MLP neurons of a small language model. Each row is named by its layer, matrix (down: output weights) and neuron, and shows model dimensions 0-127. Each number is 500 + 50 x the weight over its row's rms, rounded and kept within 0 to 999. Numbers have three digits each.
A block is one neuron, or neurons of one layer that tend to fire together. After each block is what it responds to, as a language model described it from the Wikipedia text at the highest values.

L7.down116:516481487477342495478447444378419440561483579496556433558437507522508453463480465428528445515588526529481563558588481524540485371410522491590460528490572558492477549505412475532529504590479543480556437527450514489455559533512490503488524454452412516545565538501422491513489479505464491441417534441574461453474538585413538410541449583506544480505517544536512424470565501462539445553434
L7.down202:516470435496453619428418407521598446561482509448541444449542475556567478561484446559540566506520437468531503480468402482531486607493468504469510437524485513534486445472458615461438506419479490463506465504476402482452546530539507409545496489491457467518506439431552542513497530607543548431444511587579528447481501481522493571465438422499526525612552462507489462409519412607483438414529
L7.down272:418458444553503547483562512404504469531477539562490499517527520449590508457543450338561542529514517509610493574496391508558496474479491467556481504485499578442427451530519486498576532562531487477586580550571424551437582499583548496509477492564494504491453464509374483449425411536560559431497479519550463557446500567532477560576519513573482502575500544551490408515519586499510578452570
L7.down297:494535538494444539513489395466489508550482483451549501512484449580504497603511457512501539572519518462527588500477422525463464526482497503543567481450410551614509479367516356594576455428401466455463590488492470460513542507488467492514468516592546521568626446468485587547371487536482452428478450487532459496558493552464391452512506425456507469564497457540446457466450498485552548547541
L7.down300:529521552508367486527483472489543457450499528513436531450542538497449472562559505488495533562461423486480388495444458426469546657450503521471484491518515554504469616588520478452570501532521457465527524660462489552520485409547439539533514486588503500494492442423467502512399482575411491524480508504405556526422420470515419507511477516491512490442535470509463434429439556420560560535553
L7.down305:600480413500448533551549462496543436454529530516479533492436589482518482497556495474470395463488546561509488432503476496497459506496501445560454525464564477481541493596480522573393371530463511562527476571490457503448540614549523490487524428533548487480567493390580451549502450516417503547481517441553549469512559511575487523481521565496492549417457466546446447523486462553497429514510
L7.down336:520498419573472471534576506453516473535529392474593416535435506589483527458455460420445453431572524420473554469462559522465480528612554509454418600477486480523486456448508522492486519487593518477525579444521465462519534514493561459517535450546505466441483363477504447459519556544483543477471556533508509412544556521560469554474491415507548504504440484437361498404463496473465493549475
L7.down777:599451516424431480515509428475444488466507490536434347458501503494535510487461548470479488487479498565520556435505469476492545537511503569541442525493488547414527626420488544536596465509489434501483441575493435472472499575522488489477462505507438570525535438544525505460499509602520449456492470529473657530567463508591455513607515422482557533503482480499482517535477527439402457469571
Responds to: Word-initial fragments, opening quotes

L7.down38:489487531493450423408417418479570464442540490515519494483477547428494543564453497547461479544514516502557480625430496497445421503489443531453521497476448547519427489472475466562522496497567461464491457496541448508580568498498573595481404532492513465564507569462436472496451442541555401559481546426498429617499419445459588541522472434580485434481491492505481485501449499453523520544555
L7.down616:561512655526495434431464520560484514512529477423528442509479538516517555484450576516501513500478563503467516500495584587484421452508474540480386490451516498523456511468450461410517601495534519501425467459552500551582468546393491521599465500467401352425555537513507391500544515470544512490553540574507456535474407445430465469540512459482469511381496602433480576418531560526570569590518
L7.down619:527526377525488448498522485443489483536462554494519562498529494601479558543553558580604514498514370539454494454496425549489425483491558488523484518596572564531582459588509440525553506540465530511425471492514472477541505454411577519479513524530413465391550480496558459495478514528548405503502425481562447511598564458484496381548437534572471470535473504414383511491513605484451451501471
L7.down784:662493520419538393497572512554452550479425397510521461529505554483524568494500648533483492481447534560475472446612476536488457425477476539524379500538487484491457459440558459499484509523536489473519446459492460509532476598523466556471542505468487519474529442396499505506526554551475541455582541510558421603552433428530516528410414456449441457486545513446516469455506615600481573548502
L7.down801:501426486529458573426489597571482549515532521551532403377497505571426494502480512479529577470598459514533587563532547517497485426538414427471445519382574529472559554505420528530514540590574581511597465534571445459545521459508518432499470479519469538510661434504466524481419451495444467450526507480449478569521470574425460426497546489477491413441579548459505543530574501531510474438540
L7.down816:499501485469517481499482506480524472525586444492479553478396428516574492518452462553530531460521508528546541501567546450608533491500522451480516539428498559475563598511467420449561465403461544479354521554596502463496449482482503476542471426508418484499515495546524420457547504444574387489499384540510511412500484473537514538494464466370571532473516663513523519426554490495503480441465
L7.down906:502548463479474502445544473434456521495435530432513481429539458524468588571553490463442512444462435455545523487521481464426451439459513468425511560503497500559440422518487425494509521452531552480496392470498496541461403501463523454533552523490476552488483544535404402508434515591491549466566533457557551427516528460498512577507467473476527473538491504484482533578606541457512381556476
L7.down926:448493433627475440540452533535572490481486485408513584496439569459453477623533502499466507505428503528524494598538460393502476538462498494510487530522497436489429535499400569489571463503443470550490479620596479489456443547400476442523553486436462508345548493536500440485520453454504518506604489520458510473486534440517530513534399521493512519548483513461487452579490500511424588498485
Responds to: Structured field and column headers

L7.down140:532547544503440426494597521474481542523556474532567344520581489428504532468504464507489473548502502515490459527521550445476534586491476508456510604452373454490574519523491559557465555553404486616542422453549535602520524458426504454472483457608455580567485436509595548476483579444492557442492485496480437522477512539591611505519460482496592441549473552460423549518482522551460482433489
L7.down367:441468450516522443545479555506514502553539473520449366513526452461472447539486523528523451597464553531468516487479434601543568541489556442537477499535463511590560461443610525505497506508433434497470551560491606546490539473533529528506580545474507487520559461510496410542521383488514518559564477414474497512419432599456532469594626462464418507446471497552485521568417492516510436505525
L7.down564:493534458515562509551457549507490522534459523609561549508516518534538516416456495599441521581391507491587507537536577482535486527336437458488467545481628476543529476446535519401480471493563459498432559519617470496481536465627563447490491500531537508533460437470534471496535529561453510445506480409511481482493560491521469556528507551478529484557492388538477483534506577545466429569453
L7.down631:485539506476523578414489494526547490502528460505551496448480548476477460561432514473384535485428597603418542530609506506569554435522534462448459493534552489443546499533572516487528591459547506529467533535498598551501535544497565460505524528545479508550537512431442555474506446485468435564429502513458481516519429526557526463470450482529470449401511377478487509515560550579504490514450
L7.down743:383436543438531529493549539530517548475532442475535460433597472516535466549532557497513535565526508504494454563577496492575416531437583509546537478526414476532453492587512498430459489507462510454500454534545554545571478548470564558467518488495552520559497480419446442371519579493495442512415457623568469589475513478530480520579477426498462484516476563494538439477497441501464557509544
L7.down755:475469478429456505527416525577511504470415598528618551500552483494522537472436532533530502462416533525513469411405515543517509577581467423522455508568433426516491519483516403427481484466500411445484441602466525480533509503424544477486611529545493453593454494577571448460585424516491451416421432592462493435493518502539446549534551568547567518524493533554434532496497572466432500553527
L7.down845:447497530495485454451504434482470497508556439559523501456465524534516440475488538488496506464478476579510547509423389543484533575544481506484428532449523525528497505455462524488480436419533457470539533456498500495521502500501488548490498407442442475421491474538429460467519423513504565434433539513461491583490548497563427655515502418537591641559471506492508491433531521556405476572578
L7.down909:497477441571513508538495551489492517537435540527566595551486472536415441488564538487401527519479468472548566464431555455447473514470524483550538452460658431404436496511472575476486598495473528460532508509554479404476450539508525495365503595461616392550570502567506457465665441483451458510470515477473486534584431493445537615422523484463490464460443460492478531604454503523494579530446
Responds to: Mid-word subword pieces

L5.down79:493509554497507342511494420483528550540491563488564454425457532509457522455572596517507522496408529434484571418464501462495587540500459483459470488543410441470469523486576474481570575625493543442417402449510435556397497441483501493594485402513479553527463430501497402571528567429432419431509532582420525506503476616565502357506465404492576454472518519513448482525556487463492499410494
L5.down399:501426500541507510490476495501514525529507396480532459456520527518408374450584532485403534525559466501459568555507527439471419470474609533520488488505465510402522547473550571522473544494470453440460527522502412365390471492531425454419530577470545470579469495508591530573515520433563542422456512442583518438427446496454588591485428571563548546480498486479511494488463485629501537618451
L5.down469:630518589533543485468427476597511467481527501510477487521517487507500543573426483482482587485554552513414432506509463580454361534489540529540477579425487507462563582405456504453460509424518406476494542443504493452431542417491536493459481526498453492456556580479641482483512497449475516531517506523570521576498513473501508483501513555410537498518454479517563569493536476578492488425562
L5.down521:510499482586392592568442487515502495536433543476516488546403513473486514518421507505554477527502526600427450502551463540489486561492556523566628564460543431441552442571440471463530527546459406507410447501473478464502452493438456482554459562505527504459496497524550496503514450388582547556408421483514536538544536471543452532580458481434408543501658473452469504492433575538472557532446
L5.down624:464422498473472472502536574519468517583382517501549423558389460542502618576496606372521522545513543537545533487559517539490632570430534544510458508573524460518582561520478535523483597499501538422458456425461524552517496483515432539499534451538486488484445551427389532426484516594414464479521431469578413477464562527519467620524508510476432460589551477410486467452527516569535430560524
L5.down841:461495515501520529559442466529552545498477583444482611507606477475470484492469452538550525501504553545533444473470578594532469472496497483454489468504467462501451525501451492499476496448455433476476559591537480542483498439598505544453521580490390523585519487519509520609473422579528557477578466482579437528443589468474485482506530516526387477459614473495436488554472509475490487567483
L5.down858:432422561486479446459466503490469537465568560548498562468560351431539510539405529489613592508530540479503539472546587495588496467478559510467585425539449547467485503561492492483435474452535455404472518498522450418543475482508538467600453474552450446597500411595559517513419508545488459525540456510564495585506541560471449521422446518562505440487570469524448446463456578550471538548438
L5.down895:489477524497522434486419537521537491588474618492461492507380471481593559434546507468468503428516459542497452520489460648522533589525453483476487508528503450445523520490513526467610510497494548586470568445405512512519570494554499465519562523461434516480499450541572519604481518465415444444431399442461426514507410476576515487505527559442503513462534561529494459530450445612518556612530
Responds to: Mid-word continuation fragments

L9.down478:465527437537522472528528561476420433490547500425480528530470490483557537428465446513529500461451521426526516492443550554490468501602531500510535569536430390554531469524449540417480558493468550510494602512473424547509603508512480501509509486500521574480505531420433497543570522522469459532481559487559478423492499453573466466550468518514466493490575446435598461526532612502426581477491
Responds to: Sentence-final periods

L9.down416:525490363385475528531476482508569551497523441438501492513457414487483522532406573501504440564533509508452625480549437529550571552599504570485567533466464587580407582504484491507534424433436517499468545480523443454501532517471441474480440450504441508502515502476442486436549421539529472448372535555420436508600557539465370486466424581506547540458431426491575446468460538501546548518539
Responds to: Word-internal "ch" fragments

L5.down26:512516569512491493537439467476487477522474480450494480476512519611520455486582524568495454559554459587547453536441495521495505457571395531484532570495494433473480528567427500482599543493517493480512528387552488595506486518496452580462520479454531475448517469399414487525539447579485515444540546429573554606486529652493512489464511530470445473423487479597552551416545514491508471443523
L5.down41:505564577579495428519642433613460507521519473499525447393534568542486497516559506492503623538498528502483428481560467439491462508424458466477463475500541507512483490558560411498498623466427494346468569479513607560499474558449456481529554514417498485542479495491497496522424522520531540522506601537471503542454381511486455550483408509438463597577386482442523547474450473504534535457462
L5.down267:577504586601424426553450523498538505518407423538503520575503596582507506498527635471436463487426625553537530386449435436565513438518483437516525482505518571487491495502497543504463485473538509438531414526485403521534572563496422455438471506499446492534458496513487503432430504453503593584518503525483475445439402502512481519523454589442490514400462483510471538444390341569456539510555
L5.down328:516503379446507453564407481483590543427470557509424488441430470437494460426550477485493534630495474522503403499402524506522509459462460494594448456452478460559466533586516498512462495480484562520512494532596530485607489535530587519513519451438571508498558495481500482531545478442577619474503453516508390483487447576555534504497502563500437517430461431524380446540399569474547482549540
L5.down478:456606519467488513558467503562530499553465543461485394568590523516577552589449473565462535495589523580504468466540477401487487491548517517512588513473476462464461420470482564463441444486464461469445463568464473518423494601442417524504392615497384500511478519513498513512502569464458484456512495485560438557469379480517506540495543444486491510506449502445533595424471483503417589429576
L5.down729:571526570538510522385552511492563491451523417460572469448534567525437565517508501424507447525422483389430510570482460545525456483399538529535462467487526478483471529467459563423509489513514573566465505461528569587495445463479523495608449461411497470515606561483491522614415520480484466531495502494489415572441515488560536458491578576524490490464579469512468473483515516506579586493457
L5.down959:577438547500456556478515477518523429519559541487538537429442476587567476541460564562498465557518534490513424487558553474460451436624556479571519487463517528578498580485448462467487575505489470474502361529465470533504583544517553488551341480462453476522533458446424475492548469427482522484447486520509415525451471446515457627494585515566512513507487475489514566551470517499507509537530
L5.down1020:492577492476503490595477493525546448547492449451446413560516549480467441526447472546478457525536549578498581552562418459452537552446487459421537448480470492452463452604470432501474567473521485500473551529471495492476498504501492408445502470546588554520465537478543515478543464507474523461480458480578414438391390464447509562443513464546578571412557501558444467531584424536482456503499
Responds to: Table header row endings

L5.down28:482593475456446485433558500464502479501540562540492492490591563418596480572505461579485435478544561481519439480470538503569515559511542365533483452590520450465464551492470409420474483451488415544493450506404483484448452599555432576528471495571521506607483545462534539518480559449389515489505551452597563506494487445457468513555485515533491582480476405513553530540456522530530496559431
L5.down34:520537433364561577492525530483476470502457524480501495403453491425452543511460370614452489517557457455506401506496530464527449526529547540605575474540393452508614627590495492499516469465400479530491450503481442495511496514535438554495491497462549515430518522461458539495474476485474440536523612539481536522572503511459585498466460568514504535481573363474566540586577505499518476443553
L5.down158:599427496481536476498544554458491505519572539494515508426486543510590513447468421512444498496465502417467509499470460510481475496466547467534556513440481419478521399453468460521548609496482499606538430460400463575576571664607472477510490528463521551505517466472501570525404511507393544533515475509455467489458500457584558494521417615530530514496475480513513525529426538402551554504450
L5.down473:445539486491523557498582483554445472512423519492494494428482511504475557502481536532517563565551527539450507585447456444508435445554503480423461544455461498533545464449483467468427454436539426526561518535401456434451542514549531526496524518537524587628450469435490619397518467526408467494443504516514514444584537451518433501528574579572498501500405460512471483488508606464545523546502
L5.down684:400482405482517536464537541435404439533540534532503491555538472469493476466465474526496449545529451467556459545505568461427531504520533483474474521433473450474519478568437546572471511550474489518503443557428531530492532496470474497530389491559472586581494495510482553441465443459389579564497551510499493424573440553509557473461557415597575561514524550466503526420469585565514633477479
L5.down731:527517432493535444525568488491445456596487503496594426505511515530538412463504467412508435449468480457591491468439491488538443538553488583529538518585536561480555526549561521447482522580452504460554473515484531469478510499528369530506483472552547603533500484488533558561488527515434615521447502435494544431394488544536517524554484538571556463537521423524501551446430526514542470500529
L5.down758:440462467549444349545506484488456523476454602563557422543497453498514536564553458476490505579434555478486491504492512497511496527472544477558516537422457444505473518518508417601501490526532481597493411499418504524498505560541448526577499556455561560502439504490450610542459431568472495517441555568493520477442486483554465515514422570494609516514501504593470421473437492540499513552579
L5.down974:490491473483547560514505397428499505504400476494490498483498480531389499529443607448569489480503494525544428419497463484531408519529558568528420518572581604478569414512485506528513500532585535508514544545445509551490480428500455553475597536612515512591469480521516547502507480559524424462553477548515450490495458604531470500483435533476495546425507504448489477552460438470515482483588
Responds to: Sentence-ending periods

L5.down238:456515499504547474468494524522541500493519494489578488383456518424521563572483494526458595514474464415455486544426541576433561596533439459577434538533502513534418408534480568459491493514467515580528499478467556538450474495447559507479489384516419539473613528478407501504584547384505503439516573502478545505471499560460488568499508506556556508494501487465481443440436536567594435489480
L5.down448:443540507528466471486477524529502578606508441479542495517537552502527523505477494548495530469501491448566534467506527408490518580567472394535441514495456516502441446487588514499507409461548467540539457557561540552450444503440475561507481565413443451442514458455513475527436457534535567515408580497566500547566529425540514512448527505405471423518487549528502502528459516503534547511545
L5.down637:545561482484407509420464481557532424476489445495531451438416403523592528566461546463482506543566459468593542457544470491601578460539491445521593609551528544567482472551423559557610471567439460488467453457417559498480510450540541493450477489554493517493551538434380430450498359437472596494535530496564505456480468522480448474520532439462477477563493490441371458441477520446413485566548
L5.down718:377462451435515510474446371425504455602487485473589503390470525475458505582522476553495434607508555449544533467543554492419499468550539478443477513491555510513523442436572420537559435563415495600500436519548481560500538530563509497446464490513468453542544574465411518481445474380520582436489488403563504512530461537535504535430459457437535502510528370425515501431494492503494507587440
L5.down770:461452506488457557394490476523491570534474416578559492448527571527424513449528425443461473472501449415486551565435377537547493424508457538568468466510489595569471496495502514527625511566520497487614489511512591615516511501480477533473440523533465479496505571433547509458534535452435579550479537497516523501412498487488492492504495448505562456408506482455484458488527484620508499516524
L5.down860:485527530455422467498410396555442477506514564584547446545443445497431524538529508501561458493615573495567506537532441541496571427509519511491526541431556543452498507427481474559526398532405502506468468441490450473430620515509540406550542461619449559555552527394495575490446482497462463512457550486587477384623505495400412540517554505563517477476487461580555531411503492474591457529555
L5.down989:488581463437526517404423528581465424501510495399540460479542443494522503512452500478450440531517510523558500463532540577470487539566493503490594512367377516459482430454524575488602430449547398446489528432558445504502706531494519449438478458566555547496545491491558420529511488509507513463533549544531530574608437529555475532545561489556530460425428509557487465441535478393465461505584
L5.down1019:511560618415462556578454472595578541553585451470542489468574570518545542502473471488469513442579465366515558546500449440438525526487495418503424569498523585576433476505477455535507420508572478455556493576445534599531432449470536427413488483432512418453526421476486460478470496523435450491543546411474490480518544454546429512508504456461441450484537520534557553563449452528557569474418
Responds to: Nationality suffixes; initial Ch/K

L9.down32:488560400501515499476504448471469481504503479473472568505562587512435540453498436533446469454423479517534495603448531487457472469490493521444529462499568495406531623496467486430609469478523502481517476425553433559474482513382411459485522577487525563492423588491525559422522538525499570476543546558589535501469551475570500530507454468443532480492495395513500592506553540452554509499491
Responds to: Mid-word fragment tokens

L9.down151:485634413473432524522446519526507479514585515480584427536441361482460507509511541456455458509460424593531482359500537534428512545582547481502528510590437463503437524538595612501609470509426476490483449486454535462449535536558498569557490489494547468579533536524522562603524518471455502497449481400434427551429460475448452450458522548569387531442469465505546456478492603520461477518420
Responds to: Commas after noun phrases

L7.down222:437571421554459455545446551439457500455522539502587442493464458518550565533519503449439453433539516455540488516434435568484498532458490475519479490471516467493515488608501520445549536454346525569472517461484491493414591533525472549519526501542546564624446549523484555549436522408500504525496499441449434471452395522507550498470500551499405528428532533532440512587472508553522498480494
L7.down358:464563430500376556553470541483523480501582516464458499456433413535472527556617512490533403534532503415474418431333531522426575523609478419545498572474486543496476457519542470627454467531464461526559524467529505465381556545494497541482509487490564521566484462413459586554533495453490560490439376398486478486511404579428532514522451467606499570483539478502469449490556583592509494502452
L7.down481:425533410532468539521498456550535473416583571502519429518448515500513505610500544534447492491468449535517544522355577544495526549509494530454457496522519507471414629443495506464421424549599399459618508440494568498530586592571532531448452565515490498615425524493452545555575522450380571555490454491422482468443518483502498442478474533495554484518528487535465473430479529471433560538577
L7.down491:516571423469538508475443471547455433482567519557489506415461472457499510450622517416492537499508560611538545528555444522401504439608554485514516438583484494492541523419417521564421515536536505549502463447428519535510520455509472556626570524482492566499553528396466451422508559559495542544483482502438509500484447512456506595456528531466476544549601485470528464413495524466465570497504
L7.down648:448442528472550493452451485497431388526555458512506323548530454456535529550446618429539618512400448542526383523543478458469530582498537516498610551490488481536482495521463498540496549561499417421390454481518499543503511468481529530507446559439488610523549513528484576510434554485516463510516569532537575571434500477491474467513576589510582458510459476496475509425450435510466467538509
L7.down653:408502481463525550599427527478524496588502528541399522469440401532500484515476450566511372534536459447548438485503529520577456527503512532432539523488499467459547488586509428539498473470448570409556450444511577514524442491470497519525489578544586620551432508508551571526520510451401559475466441453485485482500639500461519620476537504506523423471611578468505490496543410522556549508384
L7.down817:442464450441526449499612520538478488550452552470551494483449455407529457518524608534484433504557475492544507514558536491471471531521522350538523494538523511497412535582519477520536421485414496491466495431521532435506538513494481547532513500542525558536503406504474483510525519401515570504446535538407431550472422535462515492535496548523560549488546485462493451465497479566454570564439
L7.down850:500531434501510528486411508500512588440438575530513481387438474496483504546448526552559536487423523551474399523555488524577503518395493378518505553529424435567554525522517591604524472465400535525488567390439419500490508565553562454531543431512554436501547487480484550382429542478407552466473406536509506512528456564423515558475406591445595442399452388507491570532495447523450508400443
Responds to: Mid-sentence commas

L7.down59:471570539444452464449517508476448516546477492551526551459456469514514492522494494581493534512570506452495441506449439490526396418475466434539479440535461523520548550460441414499545518588436427475481440442475536514414591563509477485441506497420551531527468557442434550569531512543375531542487527481559438445400518353478500566559511568484550490432508459472540517520516515510507452463427
L7.down248:479450485581495448516474495540507491571444585560573568511514522493446431498467583439458551460466585570474476503528418416482421548469479462470420498509530595439549457481553471419488459497534510575561494551576441447437491459500536447523443434533504466506455458586563528487632445552524520554553595502534489503551479508512553510579477360465541495452463538507568549524477553584559489452614
L7.down435:421535487414554566415428555470503549514433513505496427452489537465400534581516545430495558507547554453559493508402408524438509546500448477549454465449548582495444461393500478521464413519464430567621521607408445515514495531473479559490528442546483555547385540476530657543443539439384546495442558528562406466471556513465529609468511520582515508412458484496541554504496632562479424528449
L7.down678:491508499538536407491525521503550526605521510494550603504529460436571490579555474546528510534380590496517442473507479475470394550438425455498539551455509495460485548593548500462479544543460518518468454408472517453542617525481486518497514493560511501470475544583490468520486496495433420492463519457487452506525523563495543529598486484473557468448452488425492530546361483571453501503448
L7.down831:557536467554496483562473461466499509612456498453531527461514459472527497448615475531435485405497459451449378497468476517520471516538562482502492531393522496501522429450465408457589559536560594539510408626463517491451606524565521506435429526539379512526523502442407568511496474490618530515535489461410482450502525601586530479567474498520491503453566442569463534603422523511467509506484
L7.down928:532476589436455506461440487493560514462515539454488428404463474528493488411476543352494592503506453575478484529469504440462495476509490560506523459493526441538510549480498473552531529513597511478516516523544579640537484488527445561563457536434527491538516542475488514498587566527551504554517566437579485548433582484542459481596525516478549479461490440550483453497428464538478462517531
L7.down959:440498448446578536613515478493448478546487486431613449490519528403510563372505466508450552507472458462522456465419586501433492415470439450491468433584476426540511457436502581466538519413501636540444446545475584488507563496558449548457491555486514418591494438486528569485514530502527475459517441634528518413488528562528513424553509465484559493522618447510543501548524459499501486570470
L7.down970:544513444472514536641530531494461514583487537479483524480503407518500481527422513442528435444503444459473424438533466553475575458621503464540460582381489410492524448530437472456510568481473566552485519539460471518427493458493443562515531508540487558564439578491482561527511445554541502508484522448475468420574464597472543541599484517566576478514537372481396461538452523508489518535452
Responds to: Sentence-final periods

L9.down586:498437519601436509452511554461567502559542490453422497542589547406556457511492470529452482507554527569465374454515467546540535600464572441513532538483532487496560545525506626444535524457404536527521505588586511537545504418524387505496477429525507505491567462478482462452492521516459460415578524453477503547433507425492426451532542512404445482423527548477577518445511497506427376520524
Responds to: Verb stem interior fragments

L5.down92:513550424491470585534512471491567499572437487558449524501540426427646540500528531487566547525439476481472529545503506455433468527415454499486550507550464550555441390462448527440504464542596441460520502499518504518441438451483459425514494499514521554443569566504454460642451618464464509552554545390573543491469568544514504469473499560527455479468489599530466545438489467476563558427519
L5.down297:535444450431485492485515422603572519542410464515574486499470462501491487525468497514468477525459458488591446535555542505563534470492418503536449582458429462574545512496491465444553563588476546499523496442564485545455432367463558434494408597494546578440618514530479476491543504433530469602461451426512540542536423534444484561376472476539494563522444516508404538483566485517592491521514
L5.down396:511418502546456524519637447519522416526431478555479561433463538468486510505543533512501518493536567477506559536471506535597443471460506452501503458490447485415495483447516535490470430550464445509516484538641462471516491446464437484544596513482504369583544489492500501534489541270408466522540486481577506535576586533383550568523421545481539464533561487466439491561502561516500502439448
L5.down604:521576517528489429534564492503456564534515536463507456532460412529376510508442592455535500347524419571537435539476555503571534484417505560516513501507518549513503481624432429509496546527549505466568468457431452519421451544525521591560354600620543546538494451563545464504474473478477574485467447485468490553366494467456507517481447476549521513538501473475579474420449449525495501504508
L5.down636:461461544417521573477473543519397567516505466556527419511532463527445478554437471445488560438552496562510552537415525515481559475482604564509506476506537551537493524507487439458559522497464512387436407514493520540405509477460594554549413583541316495442635474571537497564433500470523588422511507562601510432486419518582513498465548473558572517530483513524497449496506430486485469548595
L5.down725:494492477459508478465482524523458563692529494517489439508582439521467577584492444541491524511503490521546576619552579556468537559467584531605487409477454520538555489582519404521537532529567480468567508498499541480447434494453512465521410531528414408468585526506443497548516535483432566472424413514467474491471443507554476509488534508503535447475515521487509515417564493539543542444547
L5.down739:425529484530447424453502411469415538519511532512571517546473423478470389534493577484472392516516518509513478487457457463411544555488593535572552533448477602444550398600525423512519464462598468492416452525443547477443508530563492506517553469507528569604548467469487554593445520492522527523485439482565504521444464585527533426576578405623520449514407487468533464509548468519529437477491
L5.down865:498475477409520512515501452468475534516510388543493501550570538556535527536491485453499430509490471626433509492543531514507437520452498507540489383535568583507464529516452678480623460609467535558457490443620553568505493502453450408530563537550466423440553440576518462522508492399545466580560494525508489411494489518533447519482513453568520499558474520410503554615523370526560494552547
Responds to: End of proper name